config.yaml
n_layer: 14
norm: "layernorm"
attn_scale: 0.125
init: "normal"
init_std_qkv: 0.0168
weight_decay: 0.15
warmup_steps: 200
seq_len: 1024
dataset: "wikipedia_en"
MLP neurons of a small language model. Each row is named by its layer, matrix (down: output weights) and neuron, and shows model dimensions 144-271. Each number is 128 + 24 x the weight over its row's rms, rounded and kept within 0 to 255. Numbers have three digits each.
Before each neuron's rows, "raises" lists the tokens whose logits its output raises most directly, leaving later layers aside.

raises: " taught", " wrote", " served", " learn", " worked"
L8.down4042:106116137131122121137160153140101141131155100160115101139120104142124148100146159127126144130180151151099102216106119148119120145152095128144086095120158128101104146149131104139102137171161106134125110144149130128166139136127124108141071119138138128136109112140118100148120126096145103086137170153127109143114140104127107096107140126126120135179142126147147130157109148122107117152096

raises: "0", "11", "10", "7", "8"
L8.down2271:159101108101117102108121177138112146174130115113121085131145109087138111140158133132123127140124072121150203139147151126153163156139108141112168167120073112093133126102104122131130156107157138126134144122107120124108104165114127108121164080132142121218135137094115120164099108126124087110119161136136139152143152100129123173145112135110165136185133122111123121112144131127157146130151

raises: " sometimes", " include", " known", " titled", " called"
L8.down2382:126124088136132183173170141169145121144137172145130170130140078159114122145149117162138138154158148158124153158069147097127122110140119157139173141125153132093144118135136126125141192141122116122069109075119133106078107156098114115127143083084111153145100115147141129151161150168149148143136126139116153108133105071119118137122120093133129110125150126167134162112149074140071152166135

raises: "ed", "led", "fully", "ened", "ped"
L8.down3481:084121144155138131101135098133111106125157119112156110133144120105106118152120119128152152138142116138107158090085117130087114120155114109119124169116079129117129161121112164147125065111108110123141113158092138136160089126147152105121151120132127138123155108123161139120103143125156189134102098097075148135135093138147108109069140141100110133106088158114143103160160154134139137130128

raises: "here", " sense", "we", " need", " certain"
L8.down1719:105150157130112101116108059152136148102148117167158119105133146174159124121144097087132098140131134140079186089136115156113122103166152113126168171136106169142176150127117130119117138111151102143135148147104167151114153116149105146115077128125135109131146115106106096165112136089143115153149107146134136128128136151123074135107134103088118135133077139099106090171191117086145100153100

raises: " Á", "ña", " Juan", "ía", "ú"
L8.down2542:163123119172142151164129150138104160149094110145110118078147139135133155167126118140107113077146109064135158117148135143172096064112138078112130106119150137119092141111138171143052170159105116125136131148145133132118130176136114100161169169124142098144119118119111132128125116099138130134101169111156151126132152149119133123108121075159128158146124138126127098150103126122117149136099

raises: " days", " time", " date", " times", " hours"
L8.down3521:116131153147055138095144127130118180171143163138149120169113188126191125123141154095127169109099161100107126122136090090141149069111101149151142090112172128150116140122123092089145112099111141062143128153137126131147111116115127124126108125112138136145134163133152141097136125106154150125156112149120144150182119112149122109063111087142148128133140155117113128139126120113137106133098

raises: " Sweden", " Germany", " Netherlands", " France", " states"
L8.down1075:094103122122125084148121133128129145104125116166101122132113087103144107160121129126117147144132091123096186098139122100144155121154158103133113134151131087167107093122106104116142113107120134148149145140142106117109124119124101101095135123106136148099128155152105090134141128118146158131101081121113101120146127095140146096136166177138151091156131148138135140093117132129136113161158